config.yaml
num_hidden_layers: 14
hidden_size: 256
num_attention_heads: 2
num_key_value_heads: 2
head_dim: 128
intermediate_size: 1024
vocab_size: 2048
hidden_act: "gelu"
norm: "layernorm"
norm_place: "pre"
norm_eps: 1e-05
positions: "learned"
qk_norm: false
attn_scale: 0.0884
bias: "none"
tie_word_embeddings: false
parallel_block: false
init: "uniform"
init_std_qkv: 0.0426
init_std_o: 0.0426
init_std_up: 0.0426
init_std_down: 0.0213
optimizer: "muon_variant"
learning_rate: 0.00891
lr_mult_qkv: 0.7
lr_mult_up: 1.31
beta1: 0.95
lr_head: 0.00777
max_grad_norm: 0.5
warmup_steps: 200
schedule: "wsd"
decay_fraction: 0.877
decay_shape: "linear"
final_lr_fraction: 0.0
batch_tokens: 65536
max_seq_len: 512
doc_mask: true
train_tokens: 448800000
max_steps: 6849
dataset: "wikipedia_en"
MLP neurons of a small language model. Each row is named by its layer, matrix (down: output weights) and neuron, and shows model dimensions 128-255. Each number is 128 + 24 x the weight over its row's rms, rounded and kept within 0 to 255. Numbers have three digits each.
A block is one neuron, or neurons of one layer that tend to fire together. After each block is what it responds to, as a language model described it from the Wikipedia text at the highest values.

L4.down114:122106171171125123145097121092167112102143123135158128139173171159133134135163148114183148100137122154109135144118160142108114131151151145118089100119109140120113158119156089151134125151125124149118154087125152138149153098130126211125135116155153113136116093065123130119100108125150097102126086100122139141127163129096152149159159084108126171110125082118148117146093112174158131141118
First or early word-piece of a surname right after a given name, in lists and bios, such as Le-wis, Lo-ckwood, Do-novan.

L9.down4:139156142140114178094087108148125117076149103111122143104152153117167151092103115059124137121147121111096143099157104144136097112162132115134152138121153115157118065111151118101131110166120164126137143094164132114135137089107113109144096112135136129103144132133155137136120136149147127145094095135141162160118128132150148131140108131132141180103128164137101135136090166155129135124122
L9.down61:113134123122108179141113085129087150103187105105116138155106179122137139102140141141146143078135164123091119107121135166118146152144099096118117148075149145134149151126128101128176154168137133141102142166140100109132112107122121132121140114120117130146107146111119153149196125108115128154124093140105124139128153096132124144150145141169137075167107131103109089141186157117087120115134
L9.down120:119148127110106104167139144161130138131123108151132134125171098131113126133133169130115144149148127104156175110123120101144119167147137129114147109133137146123070123106127098108072131083109110127124124092145103115105139153159100109169166133113135160153156186152112117140163149140156087134124133123089090110134105103157152102140145126102141169198083159126111150135138107149126128137108
L9.down187:132075144120149112129125120131117132158137134101170140132151144108106157175121131135081159126146113158066117121117138142159133160127119118144123126108121076120104122173134112157124093161109081122146116101073146110139121139135122135146082129136114124126130110161136131135135108096115151126113126100146122156148104105159156105129137117074095146102155161136123182145132112128100120121139
L9.down339:135123113134091126116125129171113098123140129150197127145110109169141107130127079142162158125122118111116092088127162106134149138136119119103149147127097161132131125173105084115108144135095105143135117110131155146146102163142133152068131148140125077098106162136140111120108164127138150148086128117126132140128108150121130150149133159146115172162122099171111147134130128083137124050154
L9.down363:128141154145114109151114160088124137163144126143149124147098097090131104098143115155123095140104083106135107129101143147140180118107109159147095147066148133147125164091134142139158148147132122164161122130117175132135127147139165108105132139153151166115156103140106094143148118152128151114159077165119123092136141118136154123191109147112134050133135149142129112130156076121124112115107
L9.down393:095126103118116136145131115144151153135121120169108128128158131110059057098099170129098138127132105125090135102125144136177159126085095111153146107139107120167148148152150117072089126129130120102107099116150128159130170186136121076173116149167102149151164148134126104124136098132140152128133107158130110160143134129146136096138111111116087113142150120112102103113142111098175113120135
L9.down450:148131132097110111162112126135134090140131130153134169170126120170154152117118120107153140139117153140102105104103159120140174151114130088137093091108103088144163078146126134100117104134108127142157166133143135168133120103153146133107153110133151144132126136146116135145129058153139118129079110129112092094116132122136120105073087146101149164075125122156103126143132157139145083108142
Mainly the 19 or 20 opening a four-digit year, strongest right after born in biography lists (born 1968); more weakly, bare spaces and word-start fragments before verbs.

L9.down12:157159124123148146140114114102125133130152113122105121105160109151130132127131151102115125095142173081116117070106139104154136087153108159142109094120143135086132082086142157158149134078114128147148134151129134131121121133094158073122122099092125097114137117099157174131177105118171145132096145160154138142138172155162138105112118128128131124171142100158105111148107162160122159114135
L9.down297:126146103128117125119096129153114098105160090154160125120081137120078161097158128133155145118135104109114137134147119138145158135110155155152172141137132093158124080141123118115162125161161119089076096113143098150084131112137120162126089107170120112126146137146118100120132107152128123151095080117163135164113129121107103117089151124118132161112123122139120157092100170110128064150148
L9.down552:134106114170129159159141136146180150123082092107127130118126077093177092135142168090123104157146164163129154132104088180131066089091138161152116095151139125173111137116162118130102139114158107085108145180133165163088147141118172120077136131131141144088141095120143085156129148136105170112119154143102101151119095097127116099114123146106127168104086135126103103150144133153099126108166
L9.down557:159135089130164157119152119137094143105122141162108115131081160115153174132126136134112088092147132089106157169134144148148120103129080133152123136134151131097154134140143136110125139137110157156105204113124108130128159113144123128192121164168157137132118105147144133081105181149111101138113123096134082144091116117167148080138134079132159107128105110124136118114102104119114143165139
L9.down723:142155125108146166129101146137146164115141100101074135137111110146114158120167144138152150113143116139096063154131120158108123090088098114145102198108159128142150136139150115110138114129188131130127106160122136118142112108108138166096156141104073131095110136113115135126129171131162140137167130153167122097146119171146135146124173088124132196136086116123133085147166150103131155162156
L9.down785:118097102093125121130110135126129159160130105128141146094124114117140122114112102134130124126149139112174164104127167166152123165164176148131112176131087119140125144137171101123107138107147102158118098113111119092124152114103172087144146088104172117140169113078097138132145110140147112126113109108125145132122137157128162130148162133129170089126074107136172079119132141123125137140085
L9.down950:118131125143119119085139135150119111133103144134113115137098148116166134135170153097105129102108126122136174153156109203113079150138163162107115106108110119143160138124127165127167160111142150066162154161118112139076169154105121140109163134127151147093141122144114126135162098146109139111143148151093158116129134112193122153142122119128140105140134138138113129148158152151095158159100
L9.down961:098148114140099085139133095126122051135159076134157156128107124105145126142161109102119090090164120103106087104113119144093095117108137126117117132141139151130161173125152120120134129123111109120080166124154076151097125123126130149119098155165107124133163169155102114144138109179133158074110137157121104164124146192143137180134105123122092144140114089149132084139127156134144114124116
Tokens right before a year: the comma in American dates (October 12, 2006), the month in day-first dates (born 13 October), and "in"/"In" (In 2015).

L10.down4:136102132166100159106115112122145097135156158115090120128112115123126183131125164132093169138163108139180154180121149140111168128120133156120081094162095116152158173142098145106191118130126147104125122139138121101110139140148118144109117134124119099149127136129112115134105096133123129130132111140116141130118173104148111147153111135147100074121129135081178110144108120169122112108124
L10.down112:159122099178117091156131117116093138150097135113101154139125134125127141180147126127129125119127121134149086139122179132115145111149139131093113133125134148105114069175119146123090145098176120140143136103157123138145119096138104086172093170135110085181154100147117091136132126132145109161110157131118158109148117131164170129115119098167134083147134136161125102163116100160098147151131
L10.down234:151134152143119158075143117102095093135161153112106088092133125144149097106099112122119121095116109137142119132074102099119159125148107134134146139096144157175137185110174133149122164123105102111152169096164126113120160143133125156147123140112149126117124168137127133154131145060108109105117104159118098102122119109069148162101149143115133167163114122115134121120134112118110112159085
L10.down296:150101101140159111086115113134146097135161120117099095144163120127115152103071163110103138095132149120122143142108105092151128092134127131106103125099141171114115141137080116123103168100119107137149118134143139110140153120118131155115106126136101135082125166170124143125161192151160114115128188145142146166140119125160116143127121097107123083089127149109104126137161143094128116127126
L10.down346:152129165125120096103105110110147096137130152179120143145126132124147116123134112148119143108148116107103127151108119178149124143134103175087139163143131115113157146110103108101113140138127103167147146141077139153116107154139104153087145163147156118096135131142101173133127149143101145121135160131077129162123150148110152117146151119155131083103124076134122101045108145115105170140115
L10.down509:136138153156132156140110146194097129143130094161130125125109115131122157126126154134129120121160174109121120136115122120115166136141132098115105087153105107186106150118103149111154146164101168094168103116131090131165147144127131184105107167089098134100152119104108100127087137106146153124104188123117141153072119148146132172113134153133109064120097139131084102105123114063118144140123
L10.down888:135164127107100107143136085142095114085132095095069098114112112134131167156144134104164130107108089133112139123150127144162137146131156178112121111169116166120103094120153106117109160091147130176179157110136133136109168117139144081127136136136172108139116105130154108112118122127138121115128125164127131117154121104143153139116069115111114115124119138143167117102141120130175105115167
L10.down1006:136153177131113134103118145144144174164118129093110107102106045146113071100149160115101092100079084113152104161114150146119129149182148091125147135103095144130129143066127160163126099103123106164087113126058101143175186159125115134110119163121135135140116119123166129148172150111105124141151123143129155139124123117107150145110111145120107139146146111146096136141116133165108120136141
Closing == or === marks ending Wikipedia section headings (Species, Production, See also); weaker on mid-word pieces such as ma(tter), plan(n)ed, lan(guage).

L4.down640:154148136154119149112155137141145153157152124064135110137121162099112153115125120136145113133115081104139140115133116137118123092123148119101118116135200126125132124114159146137140170109136124148137122173157112136129115146139153138104128111115114148148124149114079147127122119112103098102132170155145129077119104155148114125116151117164134161165126124110149136121156125114108143133108
Short pieces like in, of, Ar, un that may be a whole word or the start of a longer one (co-un-cil, Ar-chbishop, of-ten).

L10.down95:169124112129118123094186126098116129110145141109136095096113142143149101147076123130161097110104117127132138144105137119148146163123165110120159139115097110105154129105158143133094148125109133161121102165143181101178107124138112135154104131126088121140108136142144123093078143137106144122126114097158134096113159144197157097127120087147098107094086117128132131115134151103105161136145
L10.down162:142113101088124123098153109121138141095188147166139111062171149157100140120115105105142155070143084120137106105093123129147121130131110093109125169119081152108151161119158118110075123137145114107148110110134135101115134127116115136131159117125125144129125118158100155154130140130140151114121142117127123154127117128111116119072111141153139181126174152106149141129175140105114133154134
L10.down227:095140145143080136083099138117153101086128113158115137146099164143136093157182115146153128081158080144126130146114119081092149110153091129134099104058143139112161120105145173152129153124136149122151114151129105173136138140123126161090100147145106142155136131102144137090165130140115152095130099131155117161141110123109145095121113135105132123118176111126129126194144131149092130141112
L10.down263:107150119121112109100139134066109107143163165147138164137158118135130117124121068066120118132139131127078116143110128125108157135113121110088112151129146151127099162130178160109084157140146143099096115141099103166134140089131114144167142121116127146163129122148136161145123119116137119110150144153109150156121136150130130093151195101154137111129141078113138100134119099144117153093167
L10.down324:142100126132121108140130140126123132113162177142123169099153102127104105119135145107148156126129125123092126145151158133122140120127101131148133098184137145117152116130153130139128126172130112126140150105111144164086087115172130137111182155121151127118143090099132165109151115156188089124110113144135115130177149118104119132091128100124129151124158107112084111099124118124129163124156
L10.down587:116122121101183126105129134172142114119123168120103099143139161132165119110130129137141132130120150139105092114128137151109133147142152163164152136131101134122144150167124118131116148104113054140114167117131115166144097103111121115121129142096142091124148124122111094138101126157142106105085132119090114137120151121094143165122159133089146161186080108149155144136075137125153124114142
L10.down642:156130115152129171103146127136111114121099136147090107127105128112069168150113091124168157071128109145115111131165112110115145122129110118155130115139119134092167099084086140137067139132127161141140108102134157129140187101123146153172145163149102135116120108109142133110127152164090106146125103130143143095141140144104141160125119160169099121102098115103123127160106118142136135155193
L10.down835:097116132120109101136087122148091133082138098128158172153134183123141145132140128171152135138128136157137135145150153130147171140123121115158098144165149129121114133125094154094130162143125116087093117143143133110104075127167083106125111142117118159125118109096148087158109094119137156096133160118136112135126069124088145137134126166203109097113130124183138113128153140108102130113142
Capitalized two-letter pieces that begin a proper name, usually a surname after a first name in lists or tables, such as Ro in Rothko, Roosevelt, Ko in Kochiyama.

L9.down162:127095129147114129149113113132093161123153134097130149107131156146103117145136168131182133138101171114119097082120118141148145122110114102116107170119133124114159128138146146109124129172145130107122126126108111149108127161089103119138097129131142138133142131088142151092142168160104138093135126127133152100136124121123141168114091121177142156099108144129134111167128166123161138136145
L9.down308:096163131115108152169107134103143146136122149140098134115090143127134111094092118126126113146102118082117137113127101118148153060105144142138099148154111180125137141152142075131114158131107140150108107177124126106144126166119121111114101164158100190123089135161085097112129141162104124143142083107139137127146102144170132160161099133150158188156133106123145088111120141138121118135130
L9.down324:116142108164150141145145104119126134129130108128133092125082127089121152145114103128086145111074142177149152137128145166137129100146171139155118157111142101160162090116102113138133145085152158124138129133103145185110109143154166120160100133139089140142137089140151109206103155117136158083103128149104149127126117103133119153165132133164082065096102109113102104106146107098096146073116
L9.down471:126136137131125115112131135096133168126150122173118155146087139124139082103096092129126122099094166123116081141083169160097119104135164136154121118144126133150085129144133108159090091115124124090142111144160119130170160130125143149094101144174139127100163139163142150084163129175154108106149102114132176168134184132106176119136108117109153074123126103098116110165135148121121111125131
L9.down513:094118132157097098113156131175157151162145142135147125115135105130127160135139101124156148143140138094123131148132133105118127138105127096115174151121067112114081084133116131133160087181137121124116091084145160120156126129103174099140121146137119115097109135159107136124146126143136118109164108150097125141139136119134112141081107132153138144115110133109120073147130107128116169190137
L9.down632:106134107132094111116126088179135145125094120158168108104103110113126082102129097118140146159151105093127177143145169108122166132121159158110158132110128132146144124168146134140098114107144129151115151129172085132123119127100122101142118141136119160105111148189133126162137137137131133158159143113126115101118155120127170157139100113159100085143123098138131118093121138127140067153114
L9.down663:142122127150127158130073127079122114129092167167151126121152133133169153091150175156138116115137115140127113158093142156099134174138083107134178122083107134111183143106137107112125134131169132133106149138106148105116125126128131151154141098111151092116123115089159160061134150130128126131111114128144115156159126168086158160148145143130168143117116149159130111140124119122122121134160
L9.down966:130087121111135113145143105112126140135137116159108125145130124087136142110135112117156130128147176147140146103146119108129127110097153193097119165128094100096120151157147136119093160096113122090082107079114118139137146078120112102139142148142125148156132145138106116121133141122111119165153083141123142122106141132132118114151109145123130121113109098149116143158133087140088106134148
Line-break tokens right after a sentence's closing period that end a Wikipedia paragraph, before a blank line, new paragraph or heading (== History). Weaker cases: table pipes, heading marks, mid-word pieces.

L4.down463:111154134097115158155142130140117141147120155087111108097135156152123123091141092093093111126086170122183124147085167072128158125144143117124114119154129103166112130166149154178104139125136112147089138161171124161162113165139155123150114121172149094141135135122110144119074103129088097125131137152110133143132130121128157111137152101108154172139104136074130123101120153088112159130131
Subject pronouns opening a new clause after a comma, "as" or full stop, like it, he, she, they (even split as S+he), plus clause-joining "and".

L4.down1006:111091144137146103135088098103115105135137118121122094133143151127118144074155103133096158142090106149108083157127168111154138119104115154132118121114116097095137130157150093109147129167123085126144136113148161159136130115146133130130137158127173119109124109125168129124135167155102152104157085139120120164168115139115156158146141121101173077140147148097133118154110135078061156155120
Fires on the closing == or === of Wikipedia section headings and the newline after, e.g. "== Background ==", "==Reception==", plus a few stray word-piece tokens.

L9.down79:131073085146148134111143150168117114095111151165164114145148167136103104109118155104153094134144191132143132147174122148142094154099118065098129141183125119141130092101109147118103126117114099152123122112156093134133087072123127105132125157131114144092105122124117125146096133116155119143164108128090130163080173131134138095126133138140147177142105155131116091148144111148120095118157
L9.down99:164131140153143135156106121098123138121137155122148158132112160076072149100089149110134121131114125127119122113128129099131103112124101100135154125116128111132125129130115077139130078121126146135075141078116114139122120078153130115148165112106085116064124090142135133120122144121120098137118130130126109169118083106142116148134115129139141131137095172104126132171171154133116179138119
L9.down277:147131126149135146100127106124114120186108146126121158129090161146118155140083064093125137100165121084097198071157116110103156156112116144110123150120170170124136089100150118101125159120131129112109136171157082122122112097141118104124125126112116135133112135161109147090140102114090121102140126130137143096152168132122154167097117149159147154162115112145156071110144130113109145132115
L9.down437:114129137119122134125074105131122104118143154162092129095115127110117121108115125108142123147123174117110128110138116138104088110128130150133100126136175076140142104144121128110119170093120129137120145137133151176114118121120102106012121145118140123128133114153092124202119144149110123132096110150068139121150127129142159147162130118115136197142084167096126126156171105116122120131169
L9.down506:176118132139133113157114158145185132161138143141132088090166132145116130106094144118091114099119090111142148084136135140123165164119095155140104128134088099131079128146122127150137136166113153127173132159148094103116126149149122113097143123151133115105120160126126157152101104113128121130120139107121127099131145093159156115112109116122131199152137137135145116119089112152115154109159
L9.down720:130130108121164097098132193140139164142135145165149143113141153092122164120121134147087154133129106142146133152096134145125118081159122154156145149149113087102089155132099124158119082123110138149129092156098148105108142162147112124161151146167112148084128166139128153100083128125092159094145118154124117071128148146155140109141118132105165129109120148143143127115142115137143093137113
L9.down843:099142139136150131145126135155141122106118176129177132158123152081139117118132106154105134141133108111138095142125150151137134103071143089159113157132126123096119095144095124143081121148132119095118120097115107165079073127094140127101082143149070135136094141131166131158100129114147102115121105112144110116131142141087148145114144133156122103105146096179127118150141118152174154131111
L9.down925:109117152115119145145086145132109136123119124134113136133092140172125102126130141151123111096108136113081111143134120099139156161077126103116142145122140132168172126126152127139158111148113100128097164143119128140125158108098141110086130119083163121104153107165088115156106115155088152159102117143150138212143184099115102130114106094097123164098158147075128097135142141084167132132165
Connectives and adverbs at a clause or phrase boundary before the next predicate or item, mostly and, also but, to, not, -ally/-ly (actually, simply).

L4.down237:186113118085153145168123121144089134105147123142121099116111113143106127107147166137150111160101169141106160156129122124082116132130080145106144137156128098120108112121113138107148135141163083146119128091168137116097137096153114126127113118133102088147127128120110117129132123145061128146136110141122138142151090148169136130137143162089128131102132067108131068157134137123159071136153
First piece of a multi-token word, usually a verb or participle after was, to, could be, such as ex-tended, sub-dued, comp-eted.

L10.down69:126137125113128133132096171147103134122104126109125117143109133098118118119095113138118128148083104132114131090141165126095150107107075136136122155094101137119104139155112138125138145122128152142144135146118171139170131093126139099123119118114118099160099121129152146130103106154157115121126155109114117121154113130178118120149128129164169127136133140104153152142135080106154158132121
L10.down145:150158122119110142120163139155140139135132117124105176121108098133103113127124134191105143112116139111117091136080106158133142119124090081144122157092131153163104142133093095132080060138115130117104135174157110109137183126150118153183116131133121120134118117115115097144112132144102122115139139165167112145123090107130193105130135127138125142093134142117131142130136076151148052080129
L10.down289:129119132110139130117093160148120143136127146161146161160127145119144124143153116130127136120133107110183082104128164132166124116123172139118133136149087151145132173142115144131084132148107102113103085128122138135148104161091123118212204149150148140141132145131115096151132107132105121184126118087098104101115151133144137111113157160156095150106166100083105138126138104087133132104167
L10.down343:108124114130179134171139061100107086091169136188089155194142138100132172124141102121104141083155091115106144131151125134119144154118102109159150136134107138102108126117113135148109107141097157141152127123115124128112102117146142090104153096146145113160157095128089132114170108105154095131113121118125157117104131106149144162175108130155172149140130149173114120154204157102096147111133
L10.down581:112134092140128104130155170114158175126149168097089152111131147130173142157109112168123110119157127150109114147145111080142134079150110120102113131188133126134125127153147165152188134177108137086118134110104125112118152118127119111135118113109096116161135129112138106142149117170129108148104105149128134158151139088143121111131079097096127172133138129069136133101121138136123137137141
L10.down847:145147146115106112116170147142136136128134113132116140098159119132155092169146158139079114127138106096097136105122097101076098095104138143157114155125083131123140120107117113156105155126129095137149149120139114133113166175094111178129118076133131051090138131099140112156139166096136170117154107048112111127105144108130128127106099145130083156121146137131095111147140122179095110118176
L10.down899:124147167099112142154117171113105128096124096130105094148167150132119099119113143107110131086166117109104127145091127101120159178101125118114112129163093101146167142113109121151158138152175136128154143110167093125118106124179142135111139164111102150172129126144184124125130149143140108113126165105178128141120099152181102150126147136107144098170154096137131110115130128131128135124158
L10.down1012:146173125155141120138098126160132128118122158152123106110144124138135105140117112163055187123146125138150066148122150122105134092114127144152120131181138139142169156142120109137121116149117105085134109118130130143104137107159117123157161115176094125146121117127116129117124109130084113125087126140143097136119157132115101134108086096099124090103149149082150114161111173164144134134130
Fires on the space or verb prefix (re-, vi-) that begins a verb right after its subject or "to", e.g. "he led", "who argued", "to raft", "refused".

L10.down64:146135139115151111153085110118132082108121115119115147099085069145165126077116097145124132159119135135126148144134129095150091103113129105136184150112145113167095151117107132089113169109134101105128159132133123151112109103092154151166134126118132092126120126112124080141110143148084144131167154152126096144124158133136140113123170113161109145107122123107107113135130124091145134158130
L10.down136:147153121141161125120144097149162149146141132123135119104084114137111151097105173130120107122114078116110099156120110123149153128119178131118177128094151159072109135118137133165090064074079103113152135164149117122091148113119131128114166099087101130106151152121111122115127115141110144134115117114078106077140105121169156096112122149112147119139105132075120158174078109126132139149123
L10.down203:102139121149126100111162142166109139146155146116125175125179147104124112127146094127122164115149121117096114097121061135112123087093078110116117137106113092134155147099132116152163141107133157134139133176126130107118145114128163109074109165139136132112104100150104129156118094109133151108135127118136080141115120118143154133115138106153121201121131087123102101049107136137162126132145
L10.down337:116143139113148102127140130137134154118145102110134134078117169135123114182130122120143108104075138146116169116164189140116166180080161126151176118143108125163099123102150118080102134139088154140130100113114180110132127126110106138118139101126099133128089142124130067133119122138106159170134105130146157091136094127105117125086130122171131174126116155138109104078142144079134108129119
L10.down393:147128121095157150050125132140125154142132123088154180113140116098172155139141099099128108092136138134074103137149204154141125135131114126116133134156099134057146163160091102117118138144117099143083120128136143088119132115096105138132118093155128178086131127137105154134107110123167140113118114151137123153107133095116141113174119129108122169095124136115123091118114091145154144135130
L10.down811:118130143136097138142093095110102181110146114106113127118126116139135133130100139128123128137151112143098131157140147163117109150105152122078149166120132149123150162139165133096200171110144121090130165120144122144124166085147178122161131158099158140100139139114124090143151082112104135100086116082089116149119104161101141118138139140121129160155147105098117120104152122112151147155114
L10.down937:145154128155135110165130120125126133153115110143130155096120102159137141157147080160130135140161111145163148129136098114118183138148087149098139143134116096130119153130140174131106137167127160086108131152117115133134083101139184116144141112117131145128148142126086117126140134096143104107065115156125128157117103101123126116125118142135089210104110121116118095103141083139152078177135
L10.down943:151129141168144106091119151136123135126133141119116094127105165093140158128155148092092115114097141142105139114165090133125133164127155147063136125106100145159139199100143151107095094118093163091093086158124154127099080147117190109101113106139115136140114130135151122144149142113090142087117143124133137131108101142157167161136135162099133169169145122148182141111170171153155110156084
The preposition "in" right after a place or event name, introducing a place or year, e.g. Belarus in 1943, Jews in Israel; also word-initial "In"/"D" in tables.

L10.down212:178124105138101101112125136131152103069104151152130101139124155143125118072110188154123137138078189159086127098151111152131142103119148168148128125135119081143125113127121109115098149129168074102125117106151097141147078090106140107159114174153114137081112110126132098088100102162165113130129121117143160112104099132122145095166148173111144140140135140102111132142143144110175145121118
L10.down297:148151097112124090118124121134145113146126147131128157127173121137171108149129126131087138140124107107131135152115142124120156131087139057131124130155109119158154127118137152154127189141101129133092092138148086186158120103085061099104111150121132116121138123127170128148127093162099139120108091103119127117139126081124120112155140127120128157092141143150141141104105122144128139111151
L10.down320:110113139138095128120094152109138111103128131176127143118140098155108128179118128114107128105147110119126181120144094175107124125119142137121138132087141120135134106143136114107158150118149119168101105127097103158171151131129180137166143115126131141164113125115101129132132120165131129152117126117119163126157080161134142182129082103134088222144130123134106153146095136200124098143126
L10.down599:122104135100131129129092148124112140120113110169107148118155151103118136165131109049126116105131158126161125137110173138145132108155090148121129145159157133133159148128171067201127149125096152107127134107116158092108118120121106134104124143141108136152134160153141149051120070147124125125128128130082125131147128119142148153126123112131134200093131108163121157141117077110110115107146
L10.down756:133112126127080140139081124127098147137130107155152124145104129106114121115166116114143148156103118131122162157147116132141134102072135127122133151119098145112128103144141127124120133086143116110107069148105114139122163129113136093063123092125119155109174132135156125086161112095109118088142162126144069105095156141131133131128078166155129192140134147143094163135109179112117160100079
L10.down881:190154090133107156101140115127113086176102135150117146096166134142117123127145137145135143111137109152130134102148125138153126089119086095130146110144101120191118083111159142117135086156089108133122134108115056125131171115127069145186137142120104115112144156101156138123160140121123126152142121131163073144113111147080139105141104136101121130130144138122145126126120129114111132112145
L10.down914:122145123114121095159147126116124136134137141188106126125120084106108153117138126131088130136160103153137152109138169146160138117116123141135159156155164124120089114145126094149160099124124136128154072131091103188138088149118088095114119103103106124083172090133094142113143108136160096131132132104156156138125111115122100114097136089130132139143131145124119142139096155165112120128169
L10.down996:114130134108176129122123101139127104113092114106138112123163091137125127137118101139123128108131114132156118079118114175138113153112083131124126111144133143140143095126184125147147160163169100161109159139135144115125131099128141113153120123093143133090121128114136113093122132108138117074145114162101123134099130134136126086150142088174116126147162126086124103142141118147150115154133
Commas, "and", "who", "which" or "that" right after a complete noun phrase or clause, joining it to what follows, e.g. "Colonel Batt, who", "destroyed Charlesfort and took".